From a checkpoint of a small transformer trained on Wikipedia: a variant of Muon for these matrices.
MLP neurons of a small language model. Each row is named by its layer, matrix (up: input weights) and neuron, and shows model dimensions 32-127. Each number is 200 + 30 x the weight over its row's rms, rounded and kept within 0 to 999.
After each neuron's rows, "fires in" lists the words (lower case) most often at its 100 highest values on Wikipedia text that the model never trained on.

L3.up1005,220,206,173,228,187,201,224,198,217,198,205,186,211,121,210,170,130,183,200,185,151,151,128,163,166,232,165,220,230,266,168,150,166,177,237,192,190,262,199,230,207,216,175,225,241,140,192,206,171,247,242,187,160,192,214,151,194,225,206,168,173,180,201,222,197,151,256,178,174,212,188,220,185,199,234,205,187,208,171,205,186,202,238,191,269,204,185,246,193,165,226,204,242,197,199,206
fires in: "there", "it", "dangerous", "rangers", "reus", "rangamati"

L6.up767,169,222,210,175,227,148,231,214,205,207,217,196,217,201,235,203,183,189,175,176,173,203,219,230,225,221,215,218,190,201,174,241,227,163,166,198,189,196,204,173,204,157,191,211,228,180,172,192,193,204,168,206,186,173,221,258,214,190,201,168,215,161,187,185,189,167,191,195,163,152,220,134,140,203,192,181,170,160,172,155,204,157,168,168,169,161,194,205,218,248,282,193,228,160,184,210
fires in: "world", "american", "british", "archbishop"

L9.up31,195,184,255,240,258,256,183,202,148,214,211,202,189,212,210,191,165,189,201,188,223,201,182,205,179,260,215,240,210,176,177,165,169,207,190,192,270,149,228,174,262,188,224,208,184,217,204,233,253,181,213,193,179,204,251,283,165,166,184,176,200,230,137,189,200,199,174,192,194,156,168,159,238,236,173,198,220,178,207,195,177,258,184,210,192,195,211,214,157,199,170,247,248,250,181,186
fires in: "a", "aids"

L4.up469,215,199,214,175,200,190,184,216,206,187,170,194,214,189,187,122,144,213,202,198,185,199,190,239,178,221,241,232,193,192,183,167,201,204,228,247,208,186,176,209,244,231,157,231,223,205,202,200,172,192,201,212,156,207,190,186,158,234,161,194,250,224,216,208,268,200,171,194,196,252,216,227,153,179,215,161,123,188,206,190,197,209,198,184,254,244,198,218,182,198,193,151,171,192,269,256
fires in: "all", "allowed", "alliance", "allergen", "alloy", "lack"

L3.up630,188,234,197,238,183,160,195,143,203,269,164,139,221,203,233,220,199,201,223,183,238,199,230,187,167,197,204,248,150,216,187,226,167,172,180,212,233,173,193,275,240,175,269,182,155,203,190,179,212,223,192,219,256,218,235,182,184,204,186,192,171,188,180,203,217,212,179,211,220,168,235,184,212,214,201,184,225,219,222,131,167,185,203,175,259,223,152,196,196,211,219,171,269,160,206,235
fires in: "charles", "william", "edward", "williams", "james", "edwards"

L5.up11,203,200,184,181,176,220,236,180,213,193,245,189,218,230,189,188,192,240,179,193,158,171,213,235,211,171,185,231,266,243,196,250,231,196,215,196,201,208,239,186,191,157,204,159,196,201,212,215,157,170,233,156,181,219,181,206,185,159,245,207,199,146,201,182,208,150,225,157,219,211,176,149,184,183,232,242,182,195,216,160,180,225,240,194,183,212,272,178,188,166,258,141,193,226,249,168
fires in: "as", "him", "for", "appointed", "how"

L3.up896,229,150,217,202,228,226,224,209,219,236,146,218,212,246,151,175,191,213,193,168,261,195,167,161,234,175,197,129,190,218,161,183,227,178,193,264,212,124,180,246,244,234,198,194,187,219,189,166,183,164,205,153,187,230,241,167,173,200,191,233,229,208,232,177,166,222,220,228,165,201,218,229,226,211,221,178,254,255,222,187,187,200,258,199,156,162,178,187,202,216,195,202,124,195,138,211
fires in: "labour", "order", "leading", "leader", "title", "ordered"

L6.up74,164,190,153,279,231,222,190,232,154,149,221,185,222,173,166,177,171,219,195,179,200,176,239,190,164,180,200,185,156,229,214,238,205,126,229,183,175,221,190,227,152,172,143,200,167,233,245,127,198,208,188,233,135,201,217,224,219,237,257,151,163,213,194,178,190,219,183,153,132,253,176,130,155,163,185,138,170,178,264,210,185,185,201,208,201,180,253,197,184,170,177,170,225,212,170,178
fires in: "in", "by", "on", "scotland", "for", "founded"

L4.up867,178,169,193,190,236,189,210,244,197,173,187,251,247,226,149,278,202,216,160,179,225,215,212,131,174,230,204,189,168,200,137,239,210,203,180,169,129,215,220,282,216,239,204,212,242,173,225,238,154,217,176,181,256,211,202,160,166,161,137,209,196,175,170,208,204,172,164,213,205,163,252,218,191,171,191,239,260,227,150,194,221,201,203,202,225,159,173,132,169,202,236,237,205,229,173,239
fires in: "vice", "time", "mitsui", "majority", "bureau"

L9.up95,170,244,172,188,214,214,163,205,184,222,241,169,197,217,236,195,166,182,155,188,167,241,214,235,132,260,219,254,184,150,186,187,242,194,196,234,178,166,213,199,216,179,191,186,133,246,271,206,228,217,151,200,175,189,202,246,199,237,195,217,228,179,225,188,150,174,161,222,170,188,193,207,233,163,223,194,201,194,260,238,221,227,195,176,230,234,171,242,219,200,194,203,261,206,169,192
fires in: "a"

L4.up584,155,210,201,244,169,204,216,214,208,210,172,200,242,206,186,202,206,251,207,147,171,241,227,225,180,193,216,204,200,219,154,222,148,183,168,159,242,219,150,204,236,155,233,200,191,185,160,139,199,258,177,208,245,222,228,192,185,209,168,199,219,231,176,175,232,275,170,207,218,190,226,179,204,192,235,205,165,181,160,174,204,222,212,170,214,201,179,217,196,211,186,168,196,198,175,219
fires in: "john", "philadelphia", "charles", "william", "williams", "wilson"

L4.up787,198,176,155,187,283,159,246,173,220,197,259,210,172,151,137,235,172,232,190,216,200,225,233,229,213,215,187,213,260,213,184,215,183,219,146,236,180,207,226,199,235,164,210,131,213,242,234,210,211,169,177,207,236,218,136,243,249,204,199,206,142,223,214,213,176,195,154,185,194,200,167,144,255,236,187,259,148,150,226,210,193,199,269,243,188,199,200,153,208,160,235,154,163,218,139,232
fires in: "as", "became", "make", "appointed", "elected"

L3.up94,182,212,212,169,225,241,190,184,187,163,172,240,227,231,226,215,189,168,191,152,221,215,165,201,213,178,236,166,181,166,187,189,212,226,246,222,203,186,212,219,189,153,171,195,216,199,208,177,162,169,186,166,217,175,208,178,214,225,141,154,239,248,159,175,227,202,240,177,209,240,218,206,194,209,237,163,141,201,185,159,201,199,273,178,234,201,181,220,203,189,168,222,240,187,279,286
fires in: "both", "all", "qualification", "between", "allowed", "a"